From a checkpoint of a small transformer trained on Wikipedia: vocabulary 8192, 10.8M parameters.
MLP neurons of a small language model. Each row is named by its layer, matrix (gate and up: input weights; down: output weights) and neuron, and shows model dimensions 0-223. Each number is 500 + 50 x the weight over its row's rms, rounded and kept within 0 to 999. Numbers have three digits each. A neuron's up and down rows have the sign that makes its largest values positive.
After each neuron's rows, "fires on" lists the tokens most often at its 100 highest values on Wikipedia text that the model never trained on; "fires before" lists the tokens most often just after its 100 highest values on Wikipedia text that the model never trained on.

L3.gate87:469492519583469422459511522461476511464534468500470543548426423510519467542480472492625450477542459430484434519595475494474435449493504349493533438433563524497468498508508400471511478468407583481544527446410463583436494443453626577531558482613491532394479504551523513579484560452531453502425517465447538552430495441513553476495390482441552454623474523464474500452477511498427481512473531477507465565492591423490487491526576430497504545477421530554534450450494616502514512438539489494478548581485451462464507538548526501493479487542438460579481441494546558516460493478478439474493411536590595500529576363490459571464482494437554452448503452560472451595555438534544472502532
L3.up87:539411536461510556465542490504519450452499560531477472486495576456433472514419601494472505483536450520623517517415465526542471604525528470507476669546584390467466468498484563558441451484451428474557520370565452438533560487394430456537455474488480572571492359504493504502556489468500502476546505463459431476598476521460498463530457497571578485459494528620555457564548483527549401497528458417485511432478509497445386460565511489483499522500437518486474511562522446385477475530519501601430470498450499481503546535508486616543471529564442476441526480561504553492507545392512454441463534437517400465498499497453514575520530480532469540516449538547470513457422517551459517575564
L3.down87:518498546474505528386390413406539474572512447542497617477498556356487486536379484517476533476556497476509459523545466557477480550530527544492406516456484551514548542539489523486522472440436531481512509446475456507511489485464510517569522485605591578520437550416569503576524595439443564507414544532433544478474436529609458490446492490470556511476482472469534498553502535482463649457470549541533506536502455552537512483505521452561496548516367540389515505530550433501466533482453530482370540457391485473483505505503495432514540509505448425492419491480489522557434482523452508498554457493507552446561459498392458479444538430569388438543521499486565459523532493541433391511404
fires on: "\n", "-"
fires before: "-", " •"

L7.gate91:564466485524386418492423485523501433407473518477459505483472502539573535490445476589409490544584493545415528480440616514492486535496569512433460451507512503530628413582493554447509483493506527497463484433458508495526519543500449490554539555471474444486360505482573439546441536586631494461593584391565538564507523454447445528519425502577538539468602528470541542453476494454528453492400502565552522442473477566494576464474538489499450499505447475515517473466495467549535540439482453588503498618505474462471516547547547503541495407439447468492532564478391461497434474423526491577534500487494410487562441419408563543408468519465496420524450534579443482467487482490544485529484
L7.up91:512535499487577431561489508533483521584533439520534529497615553511551471511415522474479582530522480522521535432540555424542453503517443562514529453527420488539536471410486557519559425499465437508564541515498363487514495549570566558487508525479486399511440475484443514552509550590519519532481527528484401453480559594441520540456484472559473644531575516471502487525479461452494527450459551457475501474432458534510461542529502582444452401468549468470412441503533539488419513568524526506508435483438461505549527525523475429415521535522549548482582422592489526559486560503559404555428446535476414468420510584438454511466401559639340468525422500501509508424523485433479492472517
L7.down91:544523533513440562480536530441417507462416513520479385439530510445388529508446490569493519490490508445520495539534447535495489445496426413487486446516505501532421519376504565498511508527502364563573591442537466477512554501524460491483493583457510511510470494429558564559552457529596589471462418534527486459525515594450486492419507453547531526460469550517504443596480502510459467490482548449541424583498424579477496625539585595552472468541542593510583488454493563575447487509557497401547492505483501445453469532504475553510435471482540514459399392420527500513524496518523440531587493552550418426475529561435470455483416535554436457446588533398581530537506482500540437542520
fires on: " f", " would", " 2", " 1", " 3", " 0"
fires before: " |", "ide", " be"

L7.gate591:506490476546483541403569487479517503539507528480449513441453480582501531576545497496554526500490450417468498533434585481533494499508452503434517490531469549533446453520583443489576492468500547459485516385601575448537501455469559602516514399448539564576416461474476553524520482403525469454557524416478402547510535495558473452454465565534632552540408515499481461495607498485486476467454568386460454481501544567449473488505586439496567443425432520507450473537533521481472574565507385446509541530438466419474424505562504535586393465532507444473504541508527457512495596511423477589394473498516475449540516477353555498516526472492485486460469609416529477491496446571483427515533
L7.up591:528490498559531472486495534527536566551547482459428425574497542482598448478552535527485529448489536438491452420516566499597421488515518487500519476522482475433456556475520508474546555440435476521522520490550529405527464487505530483469427483475581528501472500565521526548517494453547582452511408476377387494572561528547374446452452578500573542465524581487436478487553502468577490533444537545542526488550436622466505454468521470473462421416431457470540347587521519480403573419511423501519476509599410558532516441480437528476534459492456500466515516475497496532435471503427531553492561494442535456515506482442651567479491477403553518460484529464487575451442443477595417588503
L7.down591:597554455478545521517456435468505495486571499519570558474457548500502618444567485459617569558533505545482492535507413525505436522576618463454541494442462517526581468511420509515509440505524562463498457498519542420460499495473501540528537519433512429556465461447516487513432435448575424484500568484450533507538564571567472407618549503529560531445555513580551540443470485514447456461408489516429648459489520470397495469407486510495530587475480477493580519550502484465495493507535414482514434525424544499450504512486485564468482524354490480428522466497470478570486517470544528442480378480555455428559507491447417449526529561513491492555376547488523440512494531440497659525479
fires on: "\n"
fires before: "-"

L2.gate72:491458434527464502504432568521546537459510457560476471474485464485491395534559471489443504495561586511555529463457411455544471490506551502508458545548462559549529446546547473435506408556569493457465441591463551561447536586505520454436506548522423417588524580449629500467423453447573576446473558539528510359481394512537458522496538471537459531472468494608498459482534488535411454501427483516493497571580531465559492451468431467515550495523549558436468601447534509536456505497476510459458503478530441477524557555465595548531483497484592496521580513491536481525466585502451515523566513504461453560450590583317501478464467479464442499506506541556563449497552518401615437478540
L2.up72:514502458530543503580443548495452484452557457552458532517599580507430459467528456489477488533471538378517545487497469444577517496474583552411580518444542544506495476504434413503591527540517490486511443538372526491514490445453535503434527479539521493541457512486504453572461569439426531580553548563539434514463560464497493566549555528454540589542495503529424562517441516502490616443490406445483527567586582451562524553456510503567507575470468527585472505491511506581534481533421511422427444437513552513501538536554477460484512498469562445500460504490453510563394451483458529516552452587514406596483559512432507496544434516568603401471476477590586473478584415451630502534511
L2.down72:509456412568511456405566465477490478482609475498532398497475543525470536461542503516562522552562517510530563471498454485440498474499510540517477460447517320491435422460540536551456526501454547470525488429419510453468519540445552458479387519509426561467516598493472521487557559511392546477521514472497506543485561503605454489436503395431511513477453456447533521582529416514500582410515476544421416494453474655565535424594490523477512479508464543514471505541509462450455496563554437548504492456478520485515505495498465605566439451465519584545614464506463428487513528510481460411445516438417561503586473570567465483406616444459513558540489454516537482464436543511570533514497
fires on: " =", "=", "\n\n", ")"
fires before: "\n\n", "\n"

L4.gate115:382507480416521480548570490582500549494541548435538483424510573510433451376508516494553508406534534542507479526549380439483473453523544502554480534526552600471476502519509469505460478597498454510557419540406514463432589547501499476512565535470548465448500538576522516478499546481510565508470573530486565621554530584458539515412476500431514537563477543407509469453463539463521434550500463529499489472507423580486462438447483588531466479530537565475443439513510439484524473527558450514564427518522468372520547469593601471538619501463481481481535462477537459422633514531533516467500471490528462547410419496507457517431515609506518524489368626571479522502507532452554502490523
L4.up115:497509490512436485341573468487482527431579571573531538434511485507575578624515508514427499404480535513500477472428486462568528477476456477412525579545443433501560414571485493493453527420537460512487476497482448453503539497488506514552474524421493541484478515454560464457587553470477495448496578426557554464538594540576447597449501513447535483483450486571590480578441440491527463485481494540514566577490502561518442498547502437498472573439630460517518444473483432479432409533493493471493556561617503432475487535500447445515537355552440433487533454459547448461595481466445478429372519503577554505473541493453509440488529527489511464534557483503550488433445544481605500517574
L4.down115:393537372504482505540511512514512461438594480478566483516471559552456429524502502438521501515420525516480512578529486564567374443453500529474507646458456510436577428488534478505623532508456496523530541509482508506485526547573499458568533526470479462512591533471448534535514600416532531514460560494441479434438506520525521472548508505511555590473484499482642494648431594491624517433496494587515464489497464507538491471506482501521472526462399515498461542489489495572417538470478587470469465572429476487527479498487602562541502443490539508470554557475465452566533419504557402483450464525599476481606505501468387465441514599417490492593506554472533432499449520463529544505484
fires on: "="
fires before: "="

L2.gate352:446519439581453491571514527493546532476487511497509557429531489518491494467448511587557501482426467495448512478536470427511482476491459439468482470525622519504580458486611497459529553447475517485451515440464535529448589403539525497509526470599591551443504586535459491504559450482419511393475619437459440476495425433520424483583472497489477572504490479453468531560504537511542466492545536504501604519412438519436433429516473449601491431443408498589469402543525474478442511426531426424470608543499537536448485515488546522569470537488471419542536545639470465554518380497518437459507404486596529563517526511504430448436451479487478447586492432495522433498434536498512481599483
L2.up352:409569476428469604433527546484516462503383570574602439457528492524525456423443499410509535473448530464534494554518503531429504516459586529498450519485516440444418478462451623566455504498497487464561466434498554479438565484490528447491443425492518566528476493517459518514497390446530391477488470483474502515503515513495547386475429446447612470587481525588489550576571513386554494596528520446504432470480533523495439440518570556438474417473472488474513475496564442506530423506551512450512469473454481573435422508494563433542490450531383507428495419446581473505464538452533556521493466464532439493532520537467590568572450410439508490433502432434512422528486434518423445508489
L2.down352:526577467506571521481532536534478454485475446529477579450471445543485478497425485458534577473569445381481525458450493486432457584563569471521619472450543443439538468568452527464470525495495503494542427533428435473517514451448523581561587398500522639513417412504515568596445461494578487470566489508453460477553564479504458502549406485492596452566435517473490531591582391572442453520410503497523531512473498519523490478485403474392437462523415469451514516479469526478422497488463419498419529588492444501543542556534523453510586498444427461541502483611493440557499458463421507472469494429473501488560523546470552546499476451429506550500494458551583578451519437582467536560492
fires on: "\n"
fires before: "-"

L2.gate328:550507458498573476459489475623499482545518487557480540471533518530478436446491489507422459450423562445369489515502562481535557470441508546520425525503507503396494550467395459508490493515501456515500482540461499479465492540479508491496541528462580489504572509459465526514467445499414489470466533564497533511576410497414604480452438545536473516458453557553563449530449469518515411532560493578476536385487487491448398524476416617545589444507585495470452547397488537509458471544556473529518489500368422473473567584603534556569447491358574455531451467551553448449513564523541527441570426495551520585502489538426501426513500541488507503555551565557537440560442566543423492426457
L2.up328:476480447484483496482443465553463358513500478597490543552530583551427512420493387526433446527531501481461502462394485503596554497497595463560397532442498532447560619463440493539543486515493391510419539433474482479416445449429538433432485462498518451507515532397458469472481489507489465504492540545498524544574472505490574580513481483534547479485447545377524525489470528507500476403509462535439516415540511478500399505502462507601453481532484505415419501403507620575456484467516467524393534481434472413568526597570536512512517503544550543433531443497518468498487467579545446480526468457490538504486487545453440452563476467506571477534509517568577467532424523451454468393395
L2.down328:439432411512517482514585461549432501577527521484418544481475418517449505520522507480471493488499507674438496538412569446463554560566526474502491485502376436449524454597461557483448471488389481491565470572460469483494474489503590463522460442450427592430494460561491479480555542516461457502495456595482510452623431472525432526458504532529512436480502532411555528569570508579485451514549455440408559500521461561571449529516524514467430524502456470511592436505402479556493550472550531477554557543443492463503487503515587522489426556432498541471504452442492477539512479507472557502488509525499461495595473533498408504435515517423486487501399570509547493502436514498488718519556
fires on: "\n\n", "="
fires before: "=", "|"

L3.gate623:543520516452417485514478448514508493504457426497489462455477412437459548495473625501494558583621427578530457571524501467527419532439418436472380559580512485437527487533506493482515594436477439489461548472493469549541501504571598474437507534477444508493555587485509510415460502509564500450541539506525539451557512476526553515497530439528559625466499543483523554555437384478565433495509503498631437534580501496574496446435449480596504491476485453512522505489513504570462565573505478416519482502389410489456505464525503574616460571456501392435489542517585491657501531445500478548488557519499518435493421540465482458487566497501433546481445509458564529444452552505479430527525
L3.up623:493424547491492482473510507462453412513472455506558538453423402429484580509419566440547552560548412521490517596478496431552429503438440425528450496503524452451545456470579512500591601487401425443497502455469526500548462447478547507443480491492393543453551596508511595414497501517530469444510535512550509541487551552529492444465530481516533586466454481473559480517405451462556430508537475478553429536555503491612485456478474427491449535460497508495496426499533509512527530519493508456562449489432399507514508443496485549573421464470507483445472506481494451628470600439468508456492691578519560387577422522491517434501529488546398547509448546496495568422429534466531508524535
L3.down623:529525529498522463480447429436382467553462514517515510541454460522585540562464512539498431479549466509427529531353469412481473543497539452566519585487519508462569431521505534562578486473497505454553435488494504542529510508508396488505453515468413516482527574589496514526550557552472482407529577526517495499544466530522389540461466527434551469536484632479532460547551477559577480524492540518481544532440517506499521479541459547444485531474431465413442468464542480514484496480513489430584453476524452504524513514540523487455438432546498599424522551533455508512553502551499518428457579500499499502408474482521476571531438475451392503479485493542486479509423516418563795559421
fires on: "="
fires before: "\n", "\n\n", " |"

L3.gate408:473460533509543459533486559508582477486489562402474511360543532539512504507493543448511468413541547484554478417576547472410530456570444454443457502462586504548473517669556557497483396508405590516428506508520467478539419472442497393513556504508538522594449501473582424473507509447589587534584548443514463459571542498536429516495420494520573540539538516455551536571556506552529396436473544471511432545574554443442448533490498404560505464495460557502597496541477405518420448537537425499520589597480447487488490528587525448515451533527516478475515465581485431475553504450539480543455534492546496561561533510481481575478495502406523532492500445538489477523430532491457459592523
L3.up408:466487579525544438453545448463419443529444479436495621485465472517504505479473600554439488409556492510438527514360465473499581479556498575513458453507534430523463514528540574553474512475417536551482556592571455482480493418531503490513492469472523496575510516514574507628567530463597426493539541451574510477613533547483494519472493563525587503389559528534566525507542583531502428563572494475523590511522508507460513540471541477482453437507480513475531498683491445468566499484555385507551539570435471494586518531571488476446472459590545549445509487570496517546545493539541506601424476509540530430563528604455441512562595469485539522529499420492464526513454543541458514555522
L3.down408:478588456553404564473447468479552456573508454511513599490519559536519469493454506468542512444518458421555570506379442558520518529536528512444571516551466488461547595435481512513498529371472491477544512504521504451473513500440457521450432489482526490586491538440557543535469507454493470437503444529551480515494543527627458466473519605433513459512572481488506488528472472458473507456451471516541451502519453552511597390494468535430472481562428400542565572544544537454475459528584491502468468505460486509421427483535450510474406457511518520453541535544344504564495444501469506417550581588539438378474466583455449454579603591540409554478422484409552523478455553529504582549475
fires on: "\n"
fires before: "-"

L3.gate127:455479463472485566562435517469514464520473353523444438395482445530406539575506563486433459511596556552598478562519512503621435477449522489563525514521560602498517524455487482471546468467531577487588532568473500556487513541516649537384451479424462501416527577530484498467489467446570463477480556519491574522456544476427515610531463397555462511582449493472444429517503453488576471557552418517491467483417436494506430471539512471493536529498426563531416556441530469523539556583493571476491454471399373378512547541483502548550458480480501458525486497590484514431516529484541518489434580518553561499498538467508540438467539510511438538508595500539528469461471571485532517509481
L3.up127:506473593455486520501450515551515460439486481567436456509482522537495516442578488522446453542468473557467491517510470457504482443435475510531489578444475543563511431536508562510525465473461517497456521492456537584579575550520472521443477588434517535529430590539607517481473511596536505442471622470582446413410511464567498452475464416478577394559506487471478456470606470465558461486496512495589532411575497664474478451510476487492403544464556531516482466554426531504529567455418566467576483423541413533539507474512461430530486492445441437421524430466504504467519463523468441545390499467504447459489415488430422510485493493437425500437523440429474552502484552368603553546510
L3.down127:474528443443522582534448586544452554595516411517513442436517537521428514502504591506435517484558615454402605511510431462563457558495487552534404540492601543409444433570506504505523495496552571531573505441503522493435579468556525553460534441469460467457515572577579525531601529490557474537494549507479566631502526527421515532530489542562455518504472439522451425463513518583499450548525463518467507534432497523535459507467528502501532563486488574471527485472473504494580566510504459363587553462489442463528471415576551493510523550419477504426503443416496527518450537507444477444472495576457510559569513575540479420419535523393423503440463474562494466536488517493582623535472
fires on: "="
fires before: "\n", "\n\n"

L3.gate136:488590412529453489488443561588448555476566587563538531484501498425523456522544441476483461527511543499396528540459482464525380486480464491533502588420480552560504460505415481596565432451454466472480478534462517484471597479482468496461554561453558503508575580495516552414517480526494541515550528400581510496557400492496518496458485541499507574559483483442542520498486509569434506584498509492555511489530577612491443469461440583368428446466573568455480492433435425444583535477504451499494510477464473431562539589489617479552498576487509514484475481480495469456523572543478467616474603445532437459558417437471417418431492437417496510456465584567511511471514500460498463557555
L3.up136:503547442451526475447492426515516491567489528442422460475497522418532523519496532516484401409559538533509500434396541458560547491580572525563476493473629487440546475478455463495501469471507466538511418466553495486508499445538479436516555484470528541497502569524478505444480501489453494503487530471572504454494541481446457570477413492383490447510540524504571536522549544621458456551701470465597496434465435519556469478532495601489438574437518454481487478510508501524447522527538570482541418584596513493506608439511601575438546551516448472515568523501471548394585465570462576486487585572476487565470491556474485498572508421527444545464505512365583518514420547480570503472475
L3.down136:392463533472479544512456472490542497468529528613468496568448611525459538457477637440523510442494516470489574525493497448504407440390564501525435518539506580511503419536463544527548482469461449487447540492468492446475538489450563552553407436509505550433565461517495486467635506503467502499589550605514500549578468430557534567546532446501556511475413512459536481503526456533498489548465488640425482558516519537442506410509475539501443544538469549488460435522532495534468546537497471465534487642341505534520557579581503475454501394539430541423459528537507502514490440499538515505489469592487420546552421415447507506422487465430497452450491525459478467448444461493409573442480
fires on: "\n\n", "=", "uc"
fires before: "=", "The", "In"

L4.gate190:498493479452545514496479441473495589545473391564500537556497444535461468601431385529596477562480562527539438506456517544580464487597502608447424542511502498515513519463534431497502436589450477511541510505469445517488419523505631469492484574528491473483553544424484493543491510494537562498471440498456618497511474511487485569503380498524439573494557519474444459495518483610563536537494478610505473564487545471506390500446499523414542467476442490426469549498501475567447528483423496451526533446410493588511619583450542469506544576409595480595590522558515512438496531524492515407474428484470581630495530544470481440484456473449534570450500541524538483550495417538435505501481
L4.up190:479522459494473402495483444540487501486518522547495508533497486397494499547447580456487393476546509361503484552520506538451511580526413518473571490437478454471531503579495500512482504448377559346545500536537589567457487536423495472543498455461505558457495442627486472402594518519524555495445529517541452537415473490401447511520487503452489438555533591490564510501448494518508550516516422462419537514565550438489395468529460464497499527578469463466576505681509482530461483449510555520506450476520479522556566579414471462510450453478546559574466518463433405514421533482448486473417465456543503428521429424453465545454543501533572538498483537588560502535398448563462519511506
L4.down190:501499515539427434428419490509390477455552586472447496543469548530405521462572580548469561482519469472507493558502496485439459631504499524521548465534502456540431455517608503546420508446464523489490595508522573493476605542562520406521486505453475456432461523583490454416631465505388439451508567574507546522502482569503485444474467377574540499528504536529510537509577500441448538475524514550574484501555484555477468548552507528523429475534439623523472524539545524542484531536465501540407476498553562529485491487509509553499465514427554615546535497483473406531529518406443466486492581533480576490497415477510513468496526469477509538474543544568562478563543579626464631423422
fires on: " =", "=", " such"
fires before: "=", " as"

L4.gate439:436526430459506443485554573451522547469495528564506415475463607469418462546473542518582455432531597510485511459568458476505505403512522350534474493424493570417413510446530530452514453507470454505528532522447530467491557558478607551519426514423415530440536537478521477465586511450536551419448601580592486606522508410576436518489413512526519486599461621474482465551549514510532447589546453558514507517524468480522466519447494485511554503446438530484435488537511440495501506475529569470526520506452450465589561513518487425486467462481556465516483506542380473555380441539463580514533448565522609548570462412519513509445486538495517492460474574442560491489590561495549497474492
L4.up439:521506484518495404466484444542511483473538459582563481484553485488507431551527474550481542416490459534421550541500445492540468514503491404492477532573424469417599497466537594446437483508431537433538506513434561569578417443494544536421458448507367464472560482510537485449412492530466402528484477469529430502596587525483499534400488468510588527454448509522534533546443418512566509490494494535560465559501408568497483540559399488528546442510472548452560455431473481447459558591542515447451387533519456494450504500495490563614508490545488488528460532524546567474553505480375456540495491420538517416605510507521476367453564574532524455381408532574469498552509480504514479529505
L4.down439:405462502443472490544561449455469492452533460517521422462433466548518392539593532496473435448528463591451431468465418426518563424498497458494413436478459539466471409511520474524477524535392479569502505532597534576477470493551543489446511554576450376457592459473473453429489498460529474530547537550480570487474464424409426531442496485490554460576518592477511510467552535536561429534474481535517528484390504498542414530519512504455460494431388511473537509388518449538462497493523509464607517520482494447527526432528547517478476524442491468481469513512559413565497499481391513604491475496492563451592450490362432447457513571479494465463439555459506420493505388466574571442446
fires on: "="
fires before: "="

L4.gate581:493505479451509506431555443561491552490447560458498538598626483494559528414465492532525543559625464481536442541545465551434417407540427423504455459458474502503433443525460547472402484427481522499522520441504499528523560563466528514542516553525511505528489519466448430525355531493510593529421370503563470442456552445580484556513488509433500509438474476507465599498533512504504511511475614400475495516491507506448474483619505481518591498528479471447484475409620546496446481445452489422492590508567481479421512536505504509525504507512461489451493479485508462519501598440546502621605420558507507448569511539491458534459603536410481506435521417381457516472466488562533428466492
L4.up581:522596484497411524366468492457557467558554511570513622530491516565444536466563448508541511467557521418618460517480498393498507451498529483462394520455506512416418445483562492440527483480489491544437534502465547467490543526436541492513581472499546498548549458530585516537495533482517476535527490489611464538567581491563508449523496467455531594506494464538561571479513440529605459569580545489473460516563398555543447535499481494467467426499484594579611426576471471525481443532456483521515552591454505576471526465401544484404477434507523469462504506486497512371624505441558511518493503486550491430500515501453528505436556521534606575547438539489542523530490452631509466437535
L4.down581:541523412412503537507496570416471427522516497531429526501554584518534426521506458434569462484521514442427537567480494511489437491517607564503480509512431480460470496589530521439536547485566465334431424557563459438504485559566490528488481520528549487594543507413537599456451492510536519527516416548511428492496491431511536464586572524486617481510557500545462481499534579572602494460367477539430566534527534458438533499480457429469501514500454571481525498440497511453508490464446483531525503580514456365449541530482593479432498559436509472411571476495487515582476504524441451572532391481527568458540462532381484432487520506526474521427434477483465410521560470469483531563570
fires on: "\n", " and", "one"
fires before: "-"

L3.gate457:476461482479494563534432457578550541581403484513507465462472561563518481436497418629487530472561538572577496500477582504580475515454504513475415516525509530475510483517539505521504531458497541508339473522567550419503470537510496534465474527404423439472591492434474549447492423491459479479471554496422459537489586475505378369605487468511471515572507527371549472488529457498640514463536467520602522513570440428463480533558500494538562456484512427486441603456530473513460493525602498489565443458481456469483540505409460581554529475489546492508475501511521399558474405486491449453439501528570585441488517502487543478545582503538470460436474500567514481446443607557463482436501
L3.up457:472449486465517503465448575503468586542481503516514477532506551525486488466490566490534535531402481496525512483500488444518527518462496509541503480562425436506564483521447514511515494560471432483535357526486482522495402582566488417447530544447458547481609412532405480582447468571571517483402479396583522576464430575500438480463512539476483504513368481465531458452442464433534441498526549500415512455534509587544543518413386494462477537585539508506605529487496508547484491383496502492510479408467482506524552607515461418468433477421514560450585390513463528520614492523507530560413625445449488446404467505571542499437565438486531462516523537421534465475558511507459540485527
L3.down457:499546446426472496484399520516480469452528523555447516435481566584464577565483561427535506485512567552430510471482516531568547602435492448491448559451483559503436531534547490525596424474414485539504450461444419534495536402509418499436536484491452440534489592510455472461532606533513541538474566516465476499507542516482510512500438528367536478471416557480470527475496414613484475498474515442508423492452541527470526518519522513489516419580557411527468519571549545555327421447549469404551519393521451493400467381555492419597540481466499570514432433524456569483489441514466535465490441454504467525489504522492510472479480505436574462501467415567565426584523475460486511449509
fires on: "=", " to"
fires before: "="

L2.gate491:437454490445574493449471509612489519501546472597517506476486593470412446460528527470410507599504531530472509503440460464518442540487579551547450484538523545462526549542458476491527512470603504459553450424505502529451567500554486451401515510486576590501600578456513565502568451532542521470399630503640487511544535491494502496531449595566438497550524533517428476450496457492570470547472479576573552464462465481507452453559491536475547441555595497426457430475394386533477552568557503483546518534531510527510579521445501490544459536446540452504527474435492492500535473547413526469533416508404473524561508553441441425572469473443454411444411575418557419554533466482514513453512
L2.up491:493492496408516450527465565532523473458507464542464450539472438504551423496496499545455507537465446541471514598558501573428443489416506408508511491439592489511411457354527467428549628501549541430436602516461600506465531501593518505442532438486542523637460487494433531462455478455533446496522512478469465395487535507543523475533518570485532514588371482565459508498536496491468586555475537466461522477512496446471461430553493532375482402577552402493540472529480421587577495489576368420424471540544563519532422504504504462493495477468481444546416510471537451582485546523471475496498554558446525510449505528498458415412435564490538439432491503466461525506532552511554518490506
L2.down491:412412512529482511454480470527429494576431455545488500573500484445554418478537439553462440547481540355548468452497416505553470471459518452528483513467567452541480508460532472543437546480561454536495479409417550510524511438426430498468578530485572490600473468477473552487476509487492561562453512499510514565513492581580428496529501497495484555445412514410539512573517430605541497467444519550501427557445566372582561466422556480533451598499504447536389565541458491455450480568578497543483451557515551418569587474512494521405558451604479533486526522505377526508572559493581483461473538518529532513534579397576481478437448494534514456463537491466574480559505533479467524438517
fires on: " =", "=", " way", " birth", " respect", " loan"
fires before: "=", "\n\n", "s", " to"

L3.gate81:359452498484453425468478493505616558458537514469444542513493452474458541481475521548504475518535533532425335434593472422482467505513506433530501482472537491504527502507609536445549581483457444493476633438470511509533500507440532475474572461512488482546579527456586403550564493399477548504532469467393515532508446444561501488527502478524493501509475521531471515546573525568509516495536592476530402506609462512504488514528499546556555476442416511506560384459584517480428532465539558469495587543482461462477572537524514557575510518528523441438455538526573507525475534406495534566507405361566482473528429508566491561531503465362589509449521502584522475544573515545441477531452
L3.up81:436403484528550473429492523404516524502567518426509573546451470480522518443463555482503509551505509553496479417446468387546477484558586453567533447474554537512496430464565467437574550486478532479499589472467474449552480408437553628490520406530443491553519513555549460627596576399494481522574488482438543583523535479604434520477493508474506445503498512525458487524476599532508533497525530487456502505566544483490482462602521471565403537508428492550497392418512411502550534449535494492572521509503522488432472541445498565405441502533568625464487567532448498467437463485504429502472445479592536444574444450555484542523483477425556474445534449514487540548572597561531469589482
L3.down81:498454614479463531446515425377418483590505443518482550528544539517513397547489582512539494512547447550607462474393482505583492509473627483553605460482479518594498486519434511503523489475416465421477506490566462430509487410507483492626522478514516492470450459443511517552525530390503484438516544516526429550578517513532435463621515553441499462513539491466527419478486503439505561510473570461467523539576454554506505568492476482572450594617449518559479470490451442512511455537550474511518502537525593470460458491474538468539514506565421592512480502539522486579557462540479549419408375564530519471517450580526471511451587417489573463489479542434469473477467496425478606501466
fires on: "\n", " ft"
fires before: "-", ":"

L9.gate397:566438432549388454403472425536463485470539500518527466461525580456522455552537434597527565451525575533458442499532483506526463548551505499496394538509494479476464541542524493451534503402353563490568469505457505470527540440458501458520560448519486490489538559541540555437416573604510503585501503483495406344556554444503593480481535528507492517532504548520528467502546452521567458519463552507545511585556449671540487535507557564510500524511485585583465503454485467513486598456428485501566506485606387416519526456513563529445472514459476370488401505488536470542471480556526501466515514467453474461523503457508501524435496555453519529567484512584453531546490393464506396526548
L9.up397:513439523542517533521510518485541422554551496451499528587457558553482517548329434501562619528449383549499512483506514541431494538489445477456504458466485463463499416540581557518470478538416595457617499528530544444521473488481469445493461458529510557497560473525453460565507416589551581522481505466544540521476529512440476447453436473485522467488551395571582429484436363461513535502506540529523364507477558511531420556525562545422458572456538526448455576495512590524528461519545521607548503610476432503587572475512435501524499534511461462454452513428510460456485522557503547542511515533423461573492471370496432530537538479476443488539549457558528468442460555572450520540541
L9.down397:516520609478454575469497436495515450521466586508368434454554451515408502570433583435490547492555456469510621490400544533464474516481550483479464523496439473474548549520532543541492546529496471583582616497627509421536474523619457528433521473499492477472554438466574538487485512540513449474551458489492443534588537510498477523436547451496587482484524467479518450628396510559458421559416558458493542578546469517512498417637449561510498494488435443463443516545489521440562446560447517515537483500532549506580565471517494513620430509439504499364510479480451531533492403421536493509472511541523505560498532493540474543465546542511439440440460552538533506492495564493542552562425
fires on: "-", " 0", " 1", " 2", " 4", " 3"
fires before: " |", "|", "."